{
  "num_key_value_heads": 4,
  "vocab_size": 694,
  "init_std_o": 0.0,
  "lr_head": 0.00547,
  "max_grad_norm": 1.0,
  "schedule": "wsd",
  "decay_shape": "linear",
  "doc_mask": true
}
MLP neurons of a small language model. Each row is named by its layer, matrix (down: output weights) and neuron, and shows model dimensions 96-191. Each number is 128 + 32 x the weight over its row's rms, rounded and kept within 0 to 255. A neuron's up and down rows have the sign that makes its largest values positive.
Before each neuron's rows, "fires before" lists the tokens most often just after its 100 highest values on Wikipedia text that the model never trained on.

fires before: "t", "n", "an", "ia", "ors", "to"
L6.down378 [ 92 131 149 118 198 102 178 163  62 104  92 116 126 107 144 148  86 175  98 132  88 124 123 113 155 149 111  99 169 112  97 118 147 121 108 136 114 105 135 190 119  58 163 111 188 182 127 103  77  99 121 115 120  72 164 118 136 135  38 103 148  57 101  90 110 104  96  86 144  97 122 135 151 140  79 148 122 124 107  97 140 121 128 108 143 124 154 143 139 215  97 135 171 112 160 164]

fires before: "ch", "ar", "ff", "ot", "f", "id"
L5.down22 [106 170 144 117 144  98 171 147 134 158 152 153 124 136 156  83 118 177 195 202 141 106  74 120 124 169 108 102  88 155 209  94 152 191 134 104 122 120 101 149 125 127 144 168 158 125 130 136 205 126 108 117  99 108 114 141 126 102 144 109 128 134 171  50  84 124 102 131 157 136 157 112 178 121 178 108 111 136 170 142 126 112 100 112  95 128 195 183 123 133 135  83 162 126 140 138]

fires before: "ed", "ing", " of", "s", "ions", "r"
L6.down136 [ 84 102 145 104 156 123 128 121 158 106  61 118  75 178 121  83 143 100 173 132 181  92  84  99  57  80 128 123 148 160 150 154 106 166  85 119 152 160 144 132 154 166 107 137 130 129 121 142 113 161 132 132 103 170  98 128 169 125 126 134 192 198 120 178 108 118 117  94 103 173 101 192 109 124 130  90 141 118  89 104 154 130 151 135 107 182 114 175 131 136 113 115  59 166 159 148]

fires before: "ild", "ar", "amp", "a", "ican", "ic"
L2.down23 [112  73 135 116  80 133 145 135 148 114 150 152  34 155 142  74 181 111 206 102 128 136 159  82 178  95 147 144 122 124  82 100 161 136 137 124 130  83 131 168 103 126 162  88 149 126 129 128 130 183 165 131  96 148 152 130 151 168 135 104 103 136 206 106 191 123 109 122 116  93 165 143 125 145 194 114 101 121 128 121 191 143 132 138  56 124 180  96 111  84 110 132  67 154 121 142]

fires before: " ", "\n", "er", "ing", "o"
L6.down114 [135  97 127  76 142  98 124 166  99 156 135 144 121 126 128 128 100  84 160 199 115 134 113 150 138 154  74 127  93  94 116  93 151 147  85 119 120 144 112 115 109  45 130 118 123 110 183  77 128  88  62 135 107 122 142 120 126 138 128 156 129 124 152 115  98 101 165 122 169 151 131 109  66 138 103 104  69 115 165 144 104 137 113 124  74 138 139 120 173 118  76  75 126 122 123 104]

fires before: "ent", "le", "ents", "l", "al", "ian"
L7.down134 [153 133 187 127 161 112 200  95  92 143 130 142 131 138 131 108 136 125  81 149 201 148 175 149 155 147 110 124 154 132 153 203 185 140 166 165  72 107 134 165  97 147 166 101 147 108  85 141 142 114 158 118  91 130 119  86 112 131 161 100  61 112  92 117 116  96 150  76 158 107 142  95 150 141 115 136 140 147 103 181 145  91 116 149 139 107  89 164 175  68 182 149  93  88 114  70]

fires before: "ly", "ia", "t", "ion", "l"
L6.down2 [ 99 168 116 118 111 137 114 159 145  93 100 141 136 207 106 156 158  75 131 110 168 123 127 153 110 123 113  96 134 129 158 183 103 128 146 156 133 180 124 137 137  58 145 147 165 192 182  91 154 117 100 180 137 182 129 185 144 138  64 163 180 156 106  98 119 145 143 161 151 116 134 125 198  93 114 119 108  61 102 103 168 149 126 123 146 127 159 164  91 208 146 103  94 122 191 129]

fires before: "end", "art", "ite", "er", "p", "ut"
L5.down86 [124  90 172 120 146 125 154  93 157 175 154 117  87 144 156  57 131 123 146 111  66  95 120 152 124 126 140  52 136  81 163 112 121 111 115 127 179 181 120 130 119 212 119 116 128 101 107 111 106 128 165 121 122 204 120 137 155 115 206 189 128 150 145 159  86 168 169 188  99 150 144 143 104 138  61  73 115 143 157 151 124 129 108 113 101 103 209  79 161 113 143 204 165 119  84 123]

fires before: "-", "|"
L2.down384 [178 114 140 135 100 202 102 123 166 158 105 204  80 104 206 151 130 104 119 161 105 118 119 130 164  94 104 117  96 164  96  96  76 155 125 130 132 179 143  50 130 113 116 101  88  50 111 132 152 170 157 128 143 132 142 139  53 165 118 132 191 125 114  86 132  91 124 118 135 108  95 163 122  97 112  80 135  95  97 151  69 119 108 125 149 122 171 112 106 135 110  85 197 158  86 117]

fires before: "ial", "k", "r", "i", "ies", "he"
L5.down359 [126 154 140  86 134 125 119 107 135 104 155 147 101 105 151  90 139  67 151 148 139 135 163 124 189  96 105 203 173 161 116 134 136  69 115 175 130  99 115 103 145 124 120 209 202  64 131 108 146 146 170 111 113 168 175 119 101  61 127 133 178 141 133 135  92 141 116 107 155 176 182 118 121 133 110 113 146 138 127 116  90 174 105  84 120 119 111 140 123 154 141  99 101 113  82 155]

fires before: "ic", "e", ",", "ical", "c"
L2.down403 [119  58 225 123  65 120 137 107  79 146 103 153 164 121 145  92 134 177 149  82 126 174  74 131 201 160 134 114 111 195 121  96 178 159 153 152 121  97 107 111 122 141  69 130  93 125 125 163 158 174 128 166 117 127 116 106  84 131 132 148 107 121 144 146 124 154 104 106 167  82 117  69 167 103 100 143 189 116 132 104 118  90 102  79  92 177 168  91 127 132 123 167 130  87 144 133]

fires before: "am", "ed", "ion", "at", "iv"
L6.down62 [129  69 126  98 155 101 120 102  64 155 110 132 114  77 148 156 114 123  96  98 182 109 161  92  81 116 124 107 124 166 167 101 138 165 114 162 156 154 115 152 123 137  87 111 131 154 167 177 127 120  71 103 126 135 204 190 172 174  84  79 158 119 108 119 186 197 183 119  68 181  76 137  64 131  95 121  55 149 154  99 127 130  73 107 153 167 114 121 125 118  84 142 104  72 132 172]

fires before: "c", "k", "ce", "ed"
L2.down202 [164 135 139 109 127 106 176  82 161 165 107  87 109 110  78 136 108 161 100 140 113 149  52 100 159 116 111  45  94 134 152 183 184 191 106 181 220 143 109  58  80 119  95 143 144 116  84 124  67 158  56 175 172 130 137 124 129 126  84 159 124 142 135 137 126 136 126 106  90 152 105 118 120 129 103 129 153 107 150 136  83 164  87 122 100 162  75 122  86 152 115 145  92 133  83 178]

fires before: "ed", "ion", "ul", "ing", "ard", "is"
L5.down412 [157 122 135 140 150 105 137  94  66  83 119 158 127 130 126 157 140 116 157 138 127  67 108 121 203 102 104 189 133 163 101 123 183 169 128  88 122 128  87 112 149 203 117 146 142 100 146 136 141 205  75 113  98 137 163 119 139 133 103 134  98 149 179 109  93 170 103 168 109  74 157 171 125 115  98 162 131 147 126 168 122 136 132 152  88 102 183 109 121  96  94  92 146 166 103  67]

fires before: "al", "l", "ter", "on", "th", "m"
L5.down31 [124 138 181 153 133 135 183 126 157 133 165 151 117 105  86  98  91 182  98  72 126 141 111 116 182 115 141 172 138 121 145 173 155 116 110 162 157 152 185  98 124  81 113  91 116  84 103 104 110 126 100 130  93 110 162  95 174  60 141  95 126 138 129  80 166 110 116 148 145 103 169 114 140 145 139 200  97  89 152 115 163 151 117 115 132 143  60 125 101  94 136 158 171 148  91 110]

fires before: "f", "v", "g", "ath", " l", "b"
L2.down397 [121 148 145 149 136 151 124 121 145 139  95 115  91 117 127 113  72 144  98 147 165 106  98 174 155 142 101 108  81 154 176 141  82 158 165 129 105 127 122  66 187 144 101 200 169 134 136 169 155  85 133 148 125 137  87 150 114 125 180 122  72 108 132 143 131  95 105 159 104 106 126  80  82 114 186  89 155 182 166  99 139  76 145 163  91 102 114 112 113 130 133 135  44 107 110 106]

fires before: "p", "i", "ong", "b", "f", "l"
L6.down148 [121 123 169 118 137  63 137 102  90 141 163 139  92 161 164 139 112 142 135 139 111 165 179 184 131 176  61 104 151 145 178 148 144 124 145 151 142 134 127 158 178 155 170 154 119  98 176 100  86 116  97  89 107 143 148  93 118 215 139 140  94 110 145 132 159 111 122 114 173 112  88 130 115 108 158 125 127 154 141  83  78 147  75 140  58  77 134  62 113 134 118 134  13 171 144 118]

fires before: "th", "ity", "y", "w", "ge"
L7.down200 [ 80 124 172 130 165 100 107 125 146 105 142 130 161 110 101 130 125 136 111 133  83 136 142 141 139 143 126 126 110 163 134 167  72 134  58 124  93 193  77 111 174 107 146 112 163 150 119 179 109 218 201 108 154 152 134  70 168 131 107 159 125 137 161 120 108 121 134 174 120 109 162 138 218 160 170 100 114 174 141  82 135 205 145 163 112 135  73 100 148 108 114 143 133 143 149 114]

fires before: "le", "c", "s", "ad", "st", "l"
L5.down52 [122 124 128 149 117 107 139  97 147 142 149 173 151 163 183 102 162 129  90 161 147 161  91 143 109 110 175 129 127 123 173 106 174 121 158  92  86 130 174 107  85 194  98 124 133  84 151 104 109 131 110 158 113 106 135 125 162 101 183  82 123  51 115 191 110 110 137 190 158 134 117 163  18 156 109 134 126 156 123 140 147 133 110 149 134  82 143  82  94  87 167 153  86  99  77 125]

fires before: "ent", "og", "ity", " c", "y"
L6.down123 [164 116 146 158 206 119 140 132 102 161 143 141  81 103 141 167 171 150 139 151 185 142 160 196 122 147 170 121  99 133 155 162 124 136 115 150 109 146  89 160  99 142 116 146 124 153 181 103 177 114 149 170  70 109 146 122 131 124 117 140 131  77 174  77 123 156 116 160 110 160 129 106 235 125 187 136 159 122  51 108 136 114 146 129 157 127 127 168 168 109  68 132 120 176 168 102]

fires before: "8", "9", "7", "5", "6", "0"
L2.down172 [137 146 194 151  48 120 107  81 103  81 124 119 132 113  58 153  85  99  89 120  66 140  90 112 142 162 114 169  73 114 146  77 157 169 171 143 137  98 115 115 124 142 140 159 144  95 137  99 148 117 147 168 184 107 137 117 125 116 131 110 203 136 110  87 157  88 101 139 116 132 118 109 108 132 103 115  97 175 126 157  97 159 104 125 114 190 150  79  93 114 127 124  65  85 114  89]

fires before: "y", "il", "ry"
L6.down263 [114  57 172 181  80 121 108 183 138 158 147 110 145  91 183  55 134 135  78 141 146 149 150 109 131 144  84 108  70 185 174 117 131 106  86 125 151 101 102 168 147 174 128 132 140  86 192 162 102 148 125  94 112 105  96 146 185 121 122 101  51 148 161 112 148 132  76 131 185 109 145 127 145 128 133 146 119 161  87 147 166 162  96 143 171 151 111 125 175  56 140 162 107 144 159 162]

fires before: "t", "a", "es", "ican", "th", "an"
L7.down192 [122 132 145 156  98  94 108  28 112 173  64 124  95 115 147  99  97 120 109 142 169 122 129  97 170 170 121 131 185 129 128 199 116 121 133 139 142 151 159 155 144  50 141  89 120 133 137  90 131  98 173 153 147 154  73 118 146  66  92 186 166 106 157  96 130  92 104  71 103  42 136 115  57 132 167 149  60 116 141 138  77 105 159 103 151 122 115  67  97 162  81  95 141 137 150 156]

fires before: "ly", " ", "ember", "il", "t", "ru"
L5.down380 [157 121 134 156 148 116 149 139 122  91 112 104  78 146  91 196 148 171 116  76  74 121 157  80 133 159 128 142 131  95  83 139  83 114 145 112 172 157 171 137 140 198 137 155 116 149 123  58  94 156  78  79 121 118 119 132 136  83 147 134 152 128 120 133 109 210  92 144 174 140 150 107  93  67 119  74 175  83 119 117 123  98 125 140  72 128 182 102 112 147 117 112 127 154 119 123]

fires before: "own", "ing", "oun", "ed", "ow"
L6.down77 [128 155 182 130 106 119 107 125  69 122 153 147 127 109 145 159 132 147 132 150 152 133 149 110 128  94 117 169 170 148 136 150  56 187 159 133 101 110  68  78  96 123 166 151 162 110 143 149 136 160 162  91 158 107 170 123 141 143 116 220 149 114 108 113 179 153 162 141  74 107 134 166 125 124 182 123 168  98 169 157 111  80  87 105  62  90 177 178 169 157  62  97 173 113 103  90]

fires before: "n", "t", "c", " |", "ar", "o"
L5.down40 [ 99 167 161  91 151  86  97  49 160 173 114 104 121 106 166 134 173 126 127 128 217  85 185 169 132 149 144  82 142 161  90 119 179 113 132 100  77 180 139 186 171 107 109 128 124 189  97 140  96 159 128 133  89 122  88  92  77 112 115 119  86 128 158 124 157 103 107 203 129 170 155 123 148  94 120  94  85 127 185  70 105  67 159 188 117 127 175  84 151 108  87  94 121 131 157 167]

fires before: "ion", "ed", "y", "ions", "ive", "ure"
L5.down199 [126 130  79 177 118 121 109 139 111 163 140 148 146 150 113 176 153 116 169 144 121 168 181 118  80 122 109  80  99  63 119 115 136 133 102 102 156 161 152  88 130  94  92 146 136 187 119 202 105 110 170 140 147 128 160 153 190 159 102  85 115  98  84 110 105 137 181 152  96 145  66 133  86  74 104 179  97 153 136 142 133 173 117 132 104 126 125 151 100 119  94  59 154  98 141 146]

fires before: "et", "os", "an", "le", "l", "ar"
L6.down235 [ 99 136 134 145 181 153 140 132 130 106 103  81 163 153 169  65 123 130 136  74  71 144  85 104  21 159 144 137 132 111 165 137 166 125 128 122 139 135 134 185 129 149 161  91 120 154  91 185 152  91 176 128  92 161  95 149 158 125 139 167 140 114  99 152 159  49 102 120  67  83 108 111 164 135 111 104 141 161 151 154 165 122 137 131 109 110 116 142 154 117 140  95 139  98 120 149]

fires before: "k", "ory", "or", "al", "ated", "ation"
L5.down98 [128 127 158 154 152 114 119 107  89 149  97 102  89 149 150 148 124 117 105  74 113 176 166 108  84 145  74 139  91  69 149 130 131 113 118 151 137  97 112 175 108 138  99 143 116 114 124 110 125  87 139  94 119  83 166 153  87 125  92 152 157 125  96 136  94 122 129  88  71 104 136 137  93 103  59 106 143 157 124 176 159 137 166 141 111 151 146 135 125 123 103 120 102 109 134 111]

fires before: "s", "st", "c", "d", "f"
L2.down283 [ 91 114  84 113 131 131 169 124 124 136 112 134 103 153 148  97 115 143 126 117 161 127 115 146 138 121 114 126  99 148  96 127 185  93 115 127 140 117 168  50  92 110 137 130 175 138 132 195  72 142 142 121 138 141 136 114  68  62 163  63  97 111 141 131  98  97  78 144 147 110 123 113 112 136 147 162  87 159  41 139 124 116 136 160  88 161 118 134 138 137  94 138 138 178  88 124]

fires before: "ion", "ed", "ive"
L5.down208 [129  72  88 129 180 141 168  98 126 183 100 117 111 104 143  99 142 120 130 168 121 127 160 123 166 172 158 110 116 173 127 154 132 140 110  96 176 118 121 156 110 127 147 130 147 167 163 153 110 158 163  97 133 154 155 116 129 176 123 119 129  80 110  92 168 114 167 139 120 186 154 131 115 111 169 124 151 117 136  97  74 191 135 148  98 214  92 142 173 129 195 167 138 105 145 106]

fires before: "0", "1", "2", "|", "3", "-"
L2.down251 [147 111 180  68  91 135 127 186 170 161 110 149 121  91 135 118 158  97 110 116  77 114 129  52 114 179 155 118 139 123 109  96 118 200 126 174 122 218 117 163  39 130  98  72 112 108 120 156 125 146  81 131 167 121 110 207 141 130  91 187 119 140 117  72  91  98 143 134 184  60 141 172 138 166 120 128 106  76 142 156 124 112  92 119 122  92 125 128  98  83 139 173 114 133 179 127]

fires before: "0", "9", "3", "8", "2"
L5.down283 [120 122 151 131 175 111 145  98 137  98 125  88 110  75 143 141 100 133  77  17  85 139 122  73 202 137 113 179 144 163 148 100 124 168 133 160 160 172 130 129 131 210 119 178  79 153 142 192 103 106 148 116 104 169 127 144 111 183 219 113 139 121 123 117 136 113 174 131 109 133 126 139 137 126 151 101 106 112 122 171 146 133 128 143 106 170 199  82  64 119 112 142 128 161 127 138]

fires before: "ur", "in", "a", "r", "ar", "o"
L7.down245 [118 154 145 172 164 111 116 137 129 139 122  94 167 135 137 141  78 137 139 150 122  71 159 113 135 135 148 142 143 167 118 115 128 159 114 128  82 132 158 122 145 142 159 113 176 109 110  82 119 168 125 102 101 101  79  99 115 125 118 121 103 159 102 152 122 153 125 158 142 123 113 107 145  89 175  25 145 120 187 101  92  77 194 140 126 158 149 173 133 109 100 106  54 172 129 118]

fires before: "e", "es", "en", "ed", "ing", "in"
L5.down408 [129 150 138  89 109 101 148 119 102 156 147  68 160  74 209 115 143 193  80 106 108 113 155  70 122 169 151 107  94 124 126 115 187 107 146 138 139 167 132 129 154 171 101 106  99 153 212 137 136 130 109  90 179 111 140 102 157 140 122 114 151 124 143  89 101 132 136 100 188  78 102  66 113  80 128 150 101  93 132 131 157  80 161 154 112 113 193 155 116 147 128 165 134 171 143  70]

fires before: "ut", "s", "ed", "is", ";", "il"
L5.down430 [133 124 141 154 132 123 102 103 171 150 140 110 196 116  98 173 170 120 130  77 124 142  78 137 126  97 144 164 133 109 154  64 136 106 135 120  90  51  73 178 160  95 153  72 166 188 145 110  80 183 135 124 122 101 128 181 113 148  88 121 100 127 166 115 145  88 140  50 117 137 114 146 162 108 129 124 138 110  95 119  71 143 190 104 108  94 121  97  86 134 131 130 144 178 147 135]

fires before: " to", "ition", "ed", "S", "D", "r"
L7.down420 [104 110 171 117 156 125 146 145 116 111 131 113 114 150 102 144 127  70 131 178 142 141 189 158 136 149 173 228 120 126 213 147 111 188 135 138 108 120 173 111 110 150 143 169 128 126 122 150 109 116 172 154 119 123 136 121 138  93 119 174 144 121 199 114 117 102 117  39 101 143  48 143  90 192 139 110 118  74 163  80  95 128 148 158 116 145 137 164 161 159 128 129 159 120 206 131]

fires before: " was", "ic", " is", "al", " |", " "
L2.down303 [ 60 134 131  86 162 113 107 109  58 132 103  98  80 130 115  73 144 155 115  71 131 102 138  41 106 136 105 103 165 181 105 133 118 149 147 121 135  89  95 139 164 113 168 114  95 136 156 173 109 180 170 134 106  86 143  81 165 154  99  66 121  75  84 169  53 165  69 157 141 155 109 119 154 167 108 148 109 154 104 158 127 132  72 103 138 103 113 137  92 151 123 173 150 134 115 145]

fires before: "9", "8", "an", "ov", "7", "c"
L7.down143 [110  79 184 174 159 105  76  94 103 131 187 163 110 122 159 152 162 118 130  58  87 136 110  66 121 129  94 109  92 118 152  79  86 165 192 164 105 173 156 129 191 116  94  97 167 210 107 100 147 191 137 110 121 118 115 169 153 105  77 117 184  98 136  94 181 144  89 148 124 128 213 182  94 140 114 129 164 150 112 173 134 175 133 114  88 175 166 104  79 128 127 132 103  52 190 140]

fires before: "m", "ver", "it", "es", "y", "om"
L2.down422 [137  90 122  99 115  97 133 178  93 183  43 125 120 114 117  90 127 215 119 156 154 136 127 112 118 121 143  75  63  84  84 106 105 118 126 128 103 144 179 150 113 189 131  96 172  91 180 148 101  96  92 143 152 127 126 183 110 148 156 186  93  58 115 129 102 153 114 129 108 122 152 103  94 158 139 151 158 119 152 139 139 198  96  77 175 168 147  74 147  79 110 107  94 137  72 110]

fires before: "e", "ter", "ed", "c", "ber"
L6.down382 [164 105 116 110 174 150 172 131 137 151  59 157  99 129 119 150 158 161 124 197 116 160 140 185 131  67 171 136 127 104 121 146 101 132 156 135 125 151 121  70  72 114  92 142 135 131 129  94  84 102 121 130 111 150 146 120 172 101 115 124  64 117 119 124 156 190  87 101 119 132  97 111  87 162 126 108 100 131 139 129 172 122 118  98 105 126 102 144 154  88  78 142  96 130 139 130]

fires before: "ion", "ed", "v", "e", "ive"
L6.down222 [ 70 117 124  87 174 115 180 105 111 123 120 146 150 143  95 127  96 148 181 121 110 159 177  89 100 136 137 134 118 122 139 158 137  99 170 103 159 142 126 160  65 118  94  80 143 150 129 165 140 117  89  89 171 145 157 168 113 103 137 159 163 140 121  93 140 146 129  84  98 164 136 131 110 116  92 124 145 127 123 118 134 163 141 148  97 105 128 177 141 143 115  84 116 100 155  71]

fires before: "-"
L7.down404 [159 148 166 190 102 172 128 127 166 211 121 109 153 127  82 124 142 115 136 101  93 166 148 160 141  77 148 127  92 139 154 112 128 165 150  93 169 144 104  99 144 125 162 113 210  65  60 114 135 157 139 102 117  98 106  98  80 176 132 118 118  86 137 142 133 104 123 152 134 100 131 204  85 125 187 103 137 130 113  61 142 164 101 202 185 110 106 107 108 110 102 131 179 159 133 100]

fires before: "out", "-", "|", "s", "ov", "b"
L2.down169 [128 134 188 175 134 137  98 135 153  85 100 100 127 135 152 119 142 133  86 128  94 125 167 104 135  93 146 147 112 150 115 117 112 114 106 110 129 128 129 141 132 121 158 105 145  95 112 136 197 180 106  62 153 163 121  85 158 111  73  73  78 126 193 139 130 127  72 127 122 106 138 167 123  81 136  81  76 146 122 117  80 142 124 140  92  70 122 152  97 154 183 152 148  83 110 142]

fires before: " ", " M", ":"
L6.down421 [ 77 121  93 161  84 125 134 121 104 149 129 155 168 118 164  87 136 187 105 118 141 126 167 107 116 161  99 117  99 140 142 170 136 130 114 102  93 202 113  70 118 137  73 126 144 113  89  91 124  76 145 159 109 118  73 106 146 109  81 156 140 144 129  29 137 121 184 100 102 138 134 175 177 153 109 124 109 124 143 103  83  88 113 114  92 142  74 136 180 106 142 112  63 154 106 102]

fires before: "ut", "s", "is", "ar", "b", "st"
L6.down90 [ 76 133 114 176 142  71 135 127 161 113  93  99 186 134 132 156  84  97  96 126 143  62 141 118 133 140 152 156 103 139 141 124 100 116 158 152  73  60  76 133 148 133 133 107 195 126 134  99 149 126 153 120 191 127 152 168 126  84 106 158 125  98 150 111 143 167 119 114  88 178 143  98 127 112  45 111 136 132 112  42 119 144  84 120 108  70 104 103 143 186 157 106 176 135 112 138]

fires before: "er", "og", "ol"
L6.down145 [157  78 157  83 139 143  64 144 173 108  71 142 116 169 113  81  68 182 124  92 133 172 145 108 103 139 103 101 145 143 134 141 123 196 143 144 107 127  70  95 119 180 131  86 188  72 146 111 178 110 140 166 104 143 115 124 115  87 162 112 154  70 125 133 133 133  92 157 124 133 151 143  91 158 163 103 171 117  99 115 120 111 125 152 149  90  71 108 123  79 124  91 134  84 111 121]

fires before: "ed", "s", "er", "ers", "ing"
L2.down158 [180 114 133 132 148  87  87  67 149 107 114 146 159  79 163 110 124 137  92 169  49 167 134 136 102 166  86 118 115 103 170  93 182 151 173 111  97 131 134  99 176  73 127 147 176 144 131 120 192 100  80 133 162  51 105 154 196 107  96 125  88 113 137 124 148  95 163 137 106  79 180 119 121  88 113  88 113 173 177 108  91 186 112 101  83 158 107 133  85 168 187 128 132 130 113 124]

fires before: "|", "|---|---"
L2.down56 [ 99 122 106 140  90 112 175 110 183 158 164 165 129  85  86 193 128 102  66 114 139 129 156 145 150 148 173 123 148 153 167 154 104 100 171  94 126 141 104  88 107 114 119  43 116 157 113 148 142 134 172 129 145  64  96 123  92 126 138 126 178 126 175 140  92  95 128 105 124 118 108 121 150 133 125  73 138 120 168 142 125 142  95 146  67  95 154 152 145 189 140  73 119 118 130  68]

fires before: " ", "\n", "us"
L2.down273 [ 90 147 153 158 184 153 112 131 168 119 102  73 136 134 122 130 141  93 108 103 140 145 115 137 100 161 160 116 128 136  87 116 130 111 137 109 155 126 214 151 128 106 109 146 115  65  97 113 101 190  59  75 127 109 100 108 124 141 141 112 159  99 148 139 117 153 160 131 185 109  78 105 132 117 162  95 139 140 161 149 177  72 122 133  65 110 158 104 127 118  91  37 101  92 165 152]

fires before: "en", "e", "ing", "n", " f"
L6.down214 [160 161 133 134 126 160 216 132 123 149 154 173 128 103 146  72 117 154 113  63 156  46 108 168 101 130 139 142 130 124 142 131 133  66  98  64 115  97 108 108 137 104  65 127 123 105 151 107 168 124 136  86 113 166 167  61 192 161 139 120 157  77 165 145  92  97 150 105 152 114 154 114 127  96 100 150 108 132 141 170 144  92 158 164 169 146  83 141 111  96 103  96 112 113 128 134]

fires before: "c", "s", "k", "ce", "er", "ge"
L2.down355 [ 72  99 107 122 105 164 149 155  83 114 118 182 144 186 147 126 110 132 152 121  50 120 126 179 114 193 121 139 152 167 116 133 140 153 165 136 120  47 113 104 141 158 120 124 170 100 154 117 183 139 128 161 139 144 114 144 140 159 160  99 133 133 157 120 143 151 108 139 115 190 154 116 113 202  87  49 105 119  84 104 130  95 194 119 116 134  88 149  98 110 176 138  68 140 153 105]

fires before: "s", "d", "f", "st", "c", "n"
L5.down143 [ 71 100 143 178 109 141 126 101 172 144 127 177 129 146 152 144 126 116 131 116 131 182 158 165  75  90 124 116 139 160 147 185 151 140 151 170 106  87 124 115 155 123 138 157 165 115 162 133 132 172 151 134 163 131 132  78 150 124 159  80 137 127 124 128 117 145  58 131 132 110 144 161 142  85 116 125 181 171 115  32 161  53 107 174  96 150 135  69 134 119 132  68 116 115 132 160]

fires before: "ary", "al", "ic", "ect", "c", "or"
L2.down186 [164 100 180 153 104 149  95  70 159 157 185 115 152 113 128 102 126 136 162 113 111 104 106 107 210 135 119 102 117 128  91 161 134 122 174 111 132 163 151 155 135 115  96 114 124 147 110 132 140  81 155 136 101 157 109 115 144 158 146 103 102 116  92  61 133 129 162 138 141 161  67 222 174 128 122 162 170 123 135 126 133  60 117  74  72 183 137 141 163 172 124 166 158 111 126  94]

fires before: "|", "x", "en", " f", "h", "ing"
L2.down39 [121 109 106 144 110 161 134 149 132 106 122 116 173 128 134 111 159  95 111 170 181 127 159 102 140 103 124 125  91 162  79 124  87  78  91 177 124 169 100 139 200 134 151  30  59 158  98 143 137 121 116  93 153 188 101 100  80 120 152 171 100 124 106  86 169  59  81 123  90 128 124  95 115 152 148 113  54 121  71 107 114 120  37  78  81 179 130 122 164 113 118 119 128 120 138 150]

fires before: "n", " the", "z", " ", " N"
L5.down44 [145 104  56  89 150 107  81 178 106 117 105 112 121  84 147 137 100 128 177  96 205 179 156 123 114 127 142 120  70  99 137 142 173 116  77 145 188 114 121 134 135 130 115 195 107 125 116 106 151 112 152 112  89 128 112 118 120 136  79  68 114 136 124 155 123 122 101 121 139 135 171 107 125 105 227 154 162 162  97 135 136 139 136  63 160 168 141 128 135  79 216 145 139 155  88 141]

fires before: "lect", "v", "d", "m", "ar", "ff"
L2.down387 [117 146 178 158 113 147 146 143 170 152 128  85 130 132 134  82 154 117 114 159 111 118 110  94 140 174 107 139 112 131 160 171 181 134  77 128  89 123  83 172 129 132  97 152 128 142 104 124 142 159 121 143 113 183  71 195 188 166 112  65 114 100 123  64 107  86 118  99 179 176 147 111 184 100 124  73  93 177 114 108 107  67 110 164  94 136  70  99 119 143 146  93 139 158 130  91]

fires before: "ates", "ol", "j", " ", "i", "og"
L6.down270 [146 160 119  99 132 155 107 115 129  84 136 169 160  84 131 156 134 134  98 160 125 171 198 129 145 120  92 136 103 144 132 165  84  94  90 137 143  93 112 165 140 125  44 135 169 133 174 162  41  84 136 134 133 117 157  96 138 107 105 181 186 144 148 128  98  73 120 149 153 168  93 139 152 112  80 168  42 113 153  87 143  56  89 143  87 138 116  89 138 112 171 105 144 145 119 101]

fires before: "7", "9", "8", "0", "4", "6"
L7.down231 [148 131 168  58 114  94 133 142 169 114 125  86  93 130  84 209 155  42  87 142  70 137 125 154 126 112 101 178 154 139 147  93 135  68 162 138 116 104  90 123  87 136 141 138  77 138  76 119 162 179 128  96 121 117 109 149 110 115  96 130 168 174 119 148 100 137 102  84 146 106 139 110 105 172 188 115  90 140 159 137 156 101 165 166 191 148 110 107 124 109 199 128  79 113 117  92]